From a checkpoint of a small transformer trained on Wikipedia.
Architecture: RMSNorm before each block, no biases in attention or MLP, tied embeddings.
MLP neurons of a small language model. Each row is named by its layer, matrix (down: output weights) and neuron, and shows model dimensions 512-767. Each number is 128 + 24 x the weight over its row's rms, rounded and kept within 0 to 255. Numbers have three digits each. A neuron's up and down rows have the sign that makes its largest values positive.
A block is one neuron, or neurons of one layer that tend to fire together. Before each block is what it responds to, as a language model described it from the Wikipedia text at the highest values.

Table separators and mid-word pieces
L4.down26:127117141103142112145110138147186132140111137149135137165146116115167148086121103098092130175155151127099171124149114138167153059097079166136131094118120132125107160173140120115133125138094112109103129147143122139104141153132107168108093130119132137173148121115091127139145116144071147149112145106091134124072136149136145125096111147099164124095144083114146116153125128109151146134161137165106143153190104120130124132169159108134153096134114141124128110163158112135123085110097157132141112150120069124094094111129097099155086105098087138121102157152156118123128139126150140123167134136128109148065146118121126179188147132175111130129108096156100137158118152146112142142132120135162116088156106146080110168167166130095128138110141129118112117160134089089125129134112094

Noun-final pieces, elements, plurals
L7.down3:103092086110176162113082131131120128135116131163096118083104167105114121141103097100217114121134118109092094132103140158156136142153129110145109112158149090131119152130154086163125171132153100123096104125152160154113104130091145172137129129135144151083128119134126126129122162156147123112170138146138124111121133162139142166112110142086096084138100118089153129132132174119134110119131136139136110135128162109115120120132151092170133148104148136116170147095129118127136091127156142083158135152152131123175099178053117074105173078156125132094139145175159138140127110124113119134110128117115151111095104130153143072089128104144131127141148087160148126136105124118099135118092148147148117112098161109130112151138115094197120154147144135128110123116131182087112113126126146
L7.down12:118137119101147159138120106119124126096167137130170171123156138046125129133129145156185125089142128134069127109086157151162131127177065132115136114124134129118127118128119151104126120126105150152124160140153136091129161146109116115155103161112126154165131128135133140085097108120142161171164124111108169134146102106145094142111136104126139094065094119131130122150134102099123049131139117147122133127145140116119123143133150143115155131121117102168141127158123147158137122105122097087143102112135143111123110130129130158181137174126120079096150135160111115134112155125110131094131123148162113147114116151137117107131103137185131107136134131088129124140078096152106127113084177153171111147122178123137153089144133121109153091127105178151093105091098132099144161102148145
L7.down211:088079151139158117143100114116115110137147159160146200190186107154160150186133109130115114034173107105095139109104138130110163101124143104101122126093159127123129116135102142126110128136133138128111132097141165133122143168132091125120071121108096119127143139080078096115113168116148155177155113122113167128105148140130119133158155102137117165108139129141099150119122133125131075093115137136132119129152145126087136087151122138132078146157110148135160146149079110134124134103149130120126118149128183121138135111088120169101148143119116158149120095136128118163113109113099113129169104129128118141145134127105134153118128126167146136086192145131124101173118115125137145132156135097144134174182105096137147106103095152130105164118147119105099121110147082122116094143125155
L7.down657:161124151129167158141080074136105107145138105133122107124117186149107124121112148137240082133134129120124133085130136159178115092125132094135123084149102114088128142153131160137102128117118194133112148129082116088127146150153126122172092146126112124141089124129100125116122144129171121178134140084140169129098136123111145125144094116114072165106118143152144140146115142108135135107100136124129156112121151117121120152137127104135085134129118205155137142134118147116145131098116102121144153086117144132112146143075151107180130158127092116147136116154155107101108158158105130114134114090155121099130079109099147018110140150140127140124129125147136090145132137115154117085116132138152114171144199121113113096099115125104119124091112160144155135106112105121121114122121143
L7.down838:141131138131106125155108102122130125107143118126097087151138161090144112153176138141157074119136107155119132105128174139194110113152112129109166086162155143170100155116123153139150144099129123105065110108138107085141166119109151121123133135125158135115100152116125148124131125103127112128177118138160130138094132101094143106144133111113081178100158118126160118121096134178122088133158114148164100105112143119111136113130144124099116150096161116127119126187139179153142152162054128153159176104117176127145186134107183107115140123106151093133110109138125149143127158133142134126164143126165135111144110088108160090092151117148135101110122134095129100105118127118138134148157092160125118152137177146123139112128158100181133097084121134130158072071087135093113141129123097
L7.down884:122129113110101145092104120124089113110112125161142132125140129174142140148171088157166127116106115124140104143153162126125125138112122106192114140136154120137179127160120136130084124095115112091112131124138061148119146130129110128146151143125161128140091135133158158144100153167114130127126124132159153094154154158130115149150163137093139150130117114098137141105146156137083114095171148131107158125137167155101123156100126091132146114121112125097166120148148166131135117119130166103136072141138102130139104193066121134118147128081168155117129157182092115141099152111147111133141122123138156097139173102163150145129134126123136153117122141198129124186156154124137163128139147131132153169113094107109111151153155159139110135139120125106128149119161145096113176155159142
L7.down1007:124169125099136151114115152092158135117100142150125146134093149148123119165148114168104139094127143124176129112096114148121103078135133116151115146132155079140165158170182105111130102122142140131149137130109120128166150162124107077132132175131140143133127129148143143143130164113136095145155100123122103124116103065137105119156138157139126218148176192105088106136115140099132187146111170159108182120132148149158114138108137112138158139159160148136138083156118116124134093124158130096133101087117128107099141118111135107139133138129126117169180128126112141122111141127117159182164138078160099144095143109097155183155123099126122164174136136111076156090127163164126176116126093116127108109128155129123141113128113142151122130139142154138130118114129132151114181104118118
L7.down1379:149141123144161137144165080141142088091128071104153123101100183088139109117173083122237098120150179146138165112128127149158082106145135100109149155139089159073122164136103181122125116129147138114118140153180100117134145165124141130124135108150176130133157128100137117113109099126110106139108093130139159153168120103125144115138105114138088147176093139152127111140091120126085135116141136140156140171152122126139110146160165122123148159099112112164149146133115130119126134119087076130119201143134122118106110135113129127129152166125143113112159133117143149109160140112121140101114175126148174134134146134112131023119101162122161124156138110091121099151116119099148149175143127134120117127121165158155154139097154116108131139128086108117160125153134115128101100139147124

Suffix "es" and table dividers
L6.down314:174118166135096145115108135119134139132109108152140112121113150108133108122110122116141102169121161099133121124107131153117144156144108176107125104124130136162119141148151116122125095120100148139171118132119138130131086125134147093137143137075128124095112111158129142064077099158159120124115114139138105116166156158152133090110132177123160109154104156116140138111120133144121125164147110105157132122106118152143121132130121100113136118067116099104103147112113161159100146117115161150137122149115161148158138153147157137133156132137132090180068105120143089139124149127136108120145122133120147108105113124108115130147175154151093130149149121096151113083076093133057139136138130115147158149149171162143133086132117137138127130110180113128092101159163129136129105124129103
L6.down463:140136127105106134159131184096155101130132149103129115126172072145138109121111127107073154164118122086126131141133109104149111177123129105041127127156162109137115158132123111120139152141140162126126095140130153159137120126118119125110138126124111151132148130120134087124110112112136114130111146152151154123137097101082094119158146142134151169103135125153140122126083089115137116080126144096139087093144100161142135124116107167117142134158129150106160103102112113135106177102126126159087105147125123144104140119102118122146115137121131165146124145126152139116165143152132137127151117112135083115108143132087124204147119142148112124133130145094089111122079144140194123096131141105114140179128164141120142146101139131097140125101104130081069116145078119154124123114149134
L6.down727:114131151136123113146170147135118069097141165101126079145168161150096155103152094119141166129138131115138107162129131106118156094119102118160105134143133108123098146141125147135135157148098082122158113126129141113096081104120108091120100092095096148126139107126144173154130164142142116119090116111088142115122092188156080143156150157142150094120121136119150115139111164164146128135151093064102109102165098141145102161118128117139155128096130144122098145091137151145136101131125147112134102158114085134124143126113108171114147129090136104100101141134133153111123102099107125114151126097158107143121146079127166144113078166057146183146109122135099132064136144125094134116186139137100106146113132115168131106093112102119119118095126144104138113121111116132140164132154098
L6.down977:107129117110120076164137135129141147125144115113167132123139129173145055123128154116222162128165113138152151133122114121107116096140123125087122150129114119090092138154139134124142154121165092138137172143161104171103161109117154142088124110160079149114136109140101087112112136092105129080147106143164186129125107118128098086113125129139100138133116183110110143124117144119105121113143127135111152114132132143097117111101129149146139124123119131118137111164184130122156149135141132110108138132109092124099132102109116115133146109155145117124112105124135117152122121116130120124107088160151130149109136098121115151142162124123088128101108132086135107122108126157132158097152123118119136083146107165093099099127133123114119104089131103114075113141137100117116111130172092
L6.down1084:102062126164180153125098153123157144104130156137133134113115129124126131086107111080076135150151123162112070099089117112138127110141140093143109128129088107150151159149111135114168169159161127140146088156150137143155162172086083090155079169149108178137142096123141119138143108087130120075144138106108109154160131093129123113100155109147156174159115127139121117134157102171129107142117124169134101146153134147126112109142120150154158143097130076107133106104156149125147130155152114110137142133116165142148116171156192146131094135107159171130167115108138135099158113136134122116147118075149123126122142127115187177126150097131137156149119156117081110084120135129112094096138118122099129085102179135083129131124131132105119157144140124159112138100128149103142109091180140
L6.down1412:151103139151103147154141119158146153133152138159173131156143113125116131138107143100126135104148102100110122135095141110126140130105156159056094159109166081104133140123164082126132132147122129144119192109120114142142150117120116108154082129154080086158132121120137136093107112131132144112090150160066152100123124138148146134143152124097126159129114105168149146116124141126104121133076154149146128069148165114155136130110128136151136146079134155155163156156123158139106099107090113145134126128153103160128132134118113107170148149139114051112147181115141106129114158192147141114128108152107127122138116122117154109126127088104138086124146143131146110079130187152099140144166121123119112144116134133126086074132113086111126081105116110106125120137137164117118139139146121
L6.down1441:160143124138157077111111140144125093150122129176072134179151107151149145067107143120143143148153140102129147143139139141154136156089074119151091156124136139146146138136136104123165177150135145152099137160129113124119136135104102159121102160131153149115159154125108122087143132151121162135126119146036124104119128110122151117105124159119160122139165090119116135146146151123087130114136128182090109154162102085142126130152131123128119095132113144108114118106149118145103105123076124100181130161140069112131095127119118111138112119112115142177119140150113129127087120163153114116130163141138134117093139134141149177142177124147155114105088150126112111125127131162128127153132119136139135113121128162122109172121126124134126172125178125089146137164125085118111098136153118
L6.down1623:111125142117103138161142153119140161104132130127144111105144090140159095102123103167192189152109108118128143114109156128167138139089169102153129121102161111162140113117146131095102111148155114121108162092090099091177132132115145134135119062122139120136085148134081125098143138082137127151141093142137157119137131126119146122129092156154112152083137130154140173152156149114132145127117092133159175149177154132103136115135136152113131140152175131108093137165136113141131127119098122129159132137125141124101150091159144130097109130149134143133126124120137116121145079104147107104154111155128157139164061128129115094136127175078129115134165130109086144132124117155130146168124173146100109133124144175133133117111114045159088086070152129108148138103128159123084086093108122

Material and military word endings
L4.down1545:148117124101190176127133123136162168170128137151160138108118129108148094114090151123154118142120114123125119126150134143140140088105136086090140132112090117090155113127112167115108098168136124152087125139155113116128149098136102148124120119153101125148105133152121163119129130101140125191139157138109184133123171108089119189127082156128123135110113139116120104136111116109152122107090132139117106147138156138073134117154150144138114113116162143141136124088107088128129138152149111103126116143108146135134108160129114139172118147131150067126174177131125168158132136124122140154176133090113122101123132086164152131106141120132140123102154106106094132146183112119184146150153136098110095088137138127101126150155120143141122073155128126123117139142151098106123153123110139

Substance noun completions
L6.down101:157143106118119115131165134135155136135114113121158113171113140124189142143051148121170095103114102153119107127148138107117115156125122111092117164110100113137157089136104144112095125105174120111120123150097092163100108105171128084105126083085121109112101153124125091156131143150166118151144133121083168110099192146133092098116108158136136144164148161165128131076127123132112161092103120121085092165120152122098158146132112100093162148125126105138148118113145063131116131114163112096147149139157157172124103137114126193182124150110153107114173162110137098180113094128132151144138129073110112103155173117112120095091113145178137116123118085146146134111112114110145133134137119141125139117116106123111148144128170130161127110148095129079091120133137142138192136145104126
L6.down402:128111130121138135113156130109143138140115136130175169113094119118115087115129118159166149155169153127109119120129154132168144137165125114143131121086120107138125165137115173151156148130115130179146096125140131133122161138145123124122135165152149127097088150132167102075119123149122114118164130137131135131113169062145135119163131147095151114119091126140120114080114141120134155138164135132133144149121153075104136113138127125099118163113119093160114134139167133112150115138187151126123153075107158095107127108115119090142188127119147118146186124169154120139129145138118129109127121103122125137111160096125146047118126145145137162178113088128110147143121159129193211095148140054153141156121081107155156118118124130129142106139136154165146141132155121118108140155151091
L6.down443:152086141109156184145121138086132135079152154145157145087130157149121091125153138132089140099154103106117143120147124149154130151119128101100091144155129116142132123169124156123089090144171127072116160101098139068134104144116120094158113151118153170132087112115127168136151122150161133101140144149115135122118101182140144144107146164132117102087167124117089093103119130136125096129146111151096130167154164132137145131137132120159131102161138160145155180164095124163142086105141116136121112111124110137141134124105114127124090145124119141113079150161115114076137133114119112090118107108184146120105126118140149126114129138087172124166124105179152110108119155141153128093150119138117165114142107122178116097116158141113131103130103110149124089125150171162139206118162115
L6.down761:089096115133103141112115134106124098157087100172116100138147130132118132166156108130130103120070161053159074166112145115108120127159128068098176156101141113158134157131199130142102097117143152109102092110130100116118170104162096134136109116126145120144123125086121165159105134113173149118126132143128173154149172126129144122126178156145095093137122157089126136131104154136125128101087133115109069156129131137100157090129154136123128106130166079152134098116141113137119176119181128123121129085071152155151105108160093144166129154118121104099135137113135126166155110099140139097104105113150134145155148103126096115139142166138111129101136103099090132116096171147141155116158173197155180109136134164128127086128117135130172151118073155128113118135144149120134143154090135
L6.down1237:130170156127136104104134123074128108102102150110163144187133133132118139167101120125149112134128085087123121141110148117105120127161141145116156112157105140147133133183128071141172087127100118121088168148108133124114134146150140101153117155077143131107167162130119118129131105074125164140152105146123095123182148119091135085149107107116089186125117117132143182157116120112150127155113158156135130117145122171115133078125194129151120152125130124116132137153148117158137061131121124101136158116099111125089151137128169155150163092129145130150121103137154124123106103112122165132133152120097128127145132190161137141144119140138103107128151106139117065141142123150124096134090145106121135082110137150108121142104088127174099107137113125125134143153119130089149138131123124
L6.down1250:128151148154164164091128096125125117137091141148122163125112143121087116146137117159125142115131099124108093101121131139111083106135083110103128130147116109074139123133074133129123148122113161068099119127149115090166147176105131132165117135147128171082092134109140133131080111146110134157139159133146150103118177103118140110134113125104116134108119135163125141122071128101129154110114151102113115169142128173116088127122129096135105178117160142123131119096156124124103103111148156097137096107135132135079159127099099144177149083139143094129135138169113164148156129168108097127121111117122118130117138119129115091108085129086144158153153118123112129156118080128169143132124110093139125098133102161160141136165120151140065164143171116157136127111117104095115103132119105
L6.down1558:131134122123169156120115121137126161122124111136150141186102129148097143171153145130143146151169130135138135109147120147136131164170093096094140109112098100158083121104123152140132137137144109142108096117166113098134144149110124116127108122089148133125105128106111146153134136122105156152144148143125170124128153107110137112158131169120120156154128171108130110109072143128139110126134121114083171098152146111094118159135142146140118135130171111138133134133105113121143102095137130125083141132180194110127114076160090136168142106149111116113106147181095132138121126138143135107118171162104143142133124120124081113143085139131143119156123153154162113116153162113155118137130123127156142124182122097155149133124076151142137124135139155108097149140154116133156164133128200
L6.down1786:113104120156107176092148162126148130101131127112134146168105144146161135131158141154052092135105141124089134125157146127106141150130122112166146112105136146093154116129122167131114134168122143122153148111140131091113121156130137134094118126122106120105128156123146178137129141140086143132150129114158147136134111142147137082129107096179093204124129086092121165163116126131140091120153123094085122119135109144127115130119165135139085131120134109101135111089150148125160090150154157140130125185111141147119165179116158139115119108109182120127165131069140112150126117191128104136102113171152130117130134142113113166133166149138089124109141142149147091088131130115147142128156115135113152108133103105128169134133135088120125119135147144119129082158145102148163142142153101

Water and compound heads
L6.down176:127130148144122128139103122106099116141137133131120053129088136133181107159140172131150150075109076136159132115139162164149106102138147139093104144116123108144165122140155084112105135130099072125104144111119119154160124161147134120114100174140162117098121100167169124129140150162148094097150125141196146134117189143073139146110152146111138180165090157094154148154112131135101090147128121141110155125107095148116127089176145132084129107155126119146128151084113136115114097168133129128110092107076136111125079124105111143126122076145145139167087143133135135128108156131116168117146160108117159161109103145147141110113129104097159129127092113121104153108137139143108092148113138102119118113140089067107153099121109081108195138108088136107115139086115124131147132137141146
L6.down790:157108143110121116150086103159131132158116109098155129114162170129124149105153122137150144129171112089124151074118117100144080116148121088116117125121117121114161105161142116136118092119158124160136107118063074100165110166163124117122124143105177098130103070169130142107103121141111159132122167153113153134104169116115133085142105160140111181163114139093098167125104142152138131131152098111100125110104121153085149111130134124133152131124108133109091121117142110119132153116137182108125075124147126108131083059114141147163132120064114146078140162137121107112086185125091081116108144134112161117109108122135127140124133112092112097117124102120085124181130129118135144139136110132135132093181195134108149139093137090126095092182135136123129132127103101110155117094136147
L6.down841:106111122130121188119106118151139124145109137121145098140135130120043141155150092167126133124123109084119090151148135158146105113120156147139126135179129160156133121130122128108138149136088146149141126104146147132150152145127168115160063122182143156143080137155129156149101123106099066120130078086104129103140118078131127092132150104110144123118134157126160194155144139102181129092110127110157136148126086092147063114141125113122141126157085109162125153101139145107155141139179149150127103124118167099117111126125144167121163189145132089140131116155133128119105093143131137089112125128136139129128118153156153114134187094159118133128116123126101105137104129126138099146148161129132155112148095117159132120141119120125120101155123124115131100127111150092118151139142137
L6.down1015:127142143138136128100120086108168122101149117151100113140139187197151130153103132172156090139128124117100148091152108106113091164118112160162085114128138140112146153129129116115145110132099106171150158132151110161161144175147137171114136176145147131134175165149146157100102134113107133104148176111127155145130111126113123132104150116144150143144120146132170089125185086108144143146135088125128121127141165114094118123109106093145096132149115121092112119155148093070139137125156113148119112124144148108106123114125125119100094127140129162120092131137093146104144082122141135141154124125160163088115095136139146107130089086130132134151120145108128095146142110122128116149097124130164115106130151112149142046115128101179143103074150144138154159121124133095101097124119122
L6.down1471:114166118126168131155107099116114101151128094142099122139092149122109089158134125125222095149116076130119108116143158173108144128152133158152142073104121109098145131080121121106108144160113154132113130110140132132125117154129100135129097172158105144141082129139098123116115128122082123129176131133099160108135136123130166093162151120136097173165097111119227127146124110154147122143141109180135098129134124079092083115137134106144101156124088107146109132102141133132134128114117107108150124122154152142112132127169132135156089121148154124123135169152094116141131093162157132140111122124099132095110148124137150108115126134145111103110136128142167102138145081097162127132092151120157134131187142117116100119149101131153131125136137141131121141134124148096107099133138122
L6.down1476:146116118111116078123097173139162115075123129105141144175124157165157115122140150116214134147095163120129096139117134107103129128116144113115134132064119127124139094091179128113104112147131164124087107147091102118098138108130105103143145164099126111124161142135122133102124128122128128148087130102130102165134122110101118161137135137109097160145161157149138117073100129113119167130091138185123136107135153131109145140124114149130099130148104104109092133140133159126124114089102090155123086110089061113137126138145128161135125098117109136111135137093101078147129103087138125136139107116148109096152108120205155115138122142161131095138114146148135111101160092137147105080141109107127124141114143101119124122105088136104139132130113125106113108147154140165128156173103100
L6.down1747:109149130141128143100108144100144095096144101138102135136131153114154130136122123091131140133142092096111162111159109159140146160163106150147161153144116122153158133143127123102176123136096134121152165115120116141131132119127142165086130127156155137103130150097116126135095095135122128117141103176177103162122098076105152105173115170128161167143119136149161144169148106112146140162123116125175169107154187154124146138119132115134082136126102075158123128110123091170140117161132109124127129097133144131167143145101148120144114083153094129123181092159122103119144132117123142121101080144136144134101189140114101142114129098142124135142128138140135088136099101148119139148153166095149126141141194112168151109158168114157125137128129117131121112127162166160131138086155145
L6.down1932:136156138158100136084064093111124149101133117096151153134122167109131121120094132111116119151114130132178162131125108129167119157144165131122119145152120159162156142156114135121116117136107112172138111153101100123112131156109138121140146186096109172153127122121130139133123135145170167073142093139127171136099121104131147150123149137128134116097109133119074117119119120122114174171128104090148115101101142112107095126111120105137127136160114076100127145124115133133121132126119112122134152151138133112091118170046112163164149121148121112104128153175135138117057143107142123125147127139148127134116087069138194157163152075112055124142145112137130106103121161152136123105092186113140114163156147105105116149123127130141108173112089137142166116097125140128143155135103119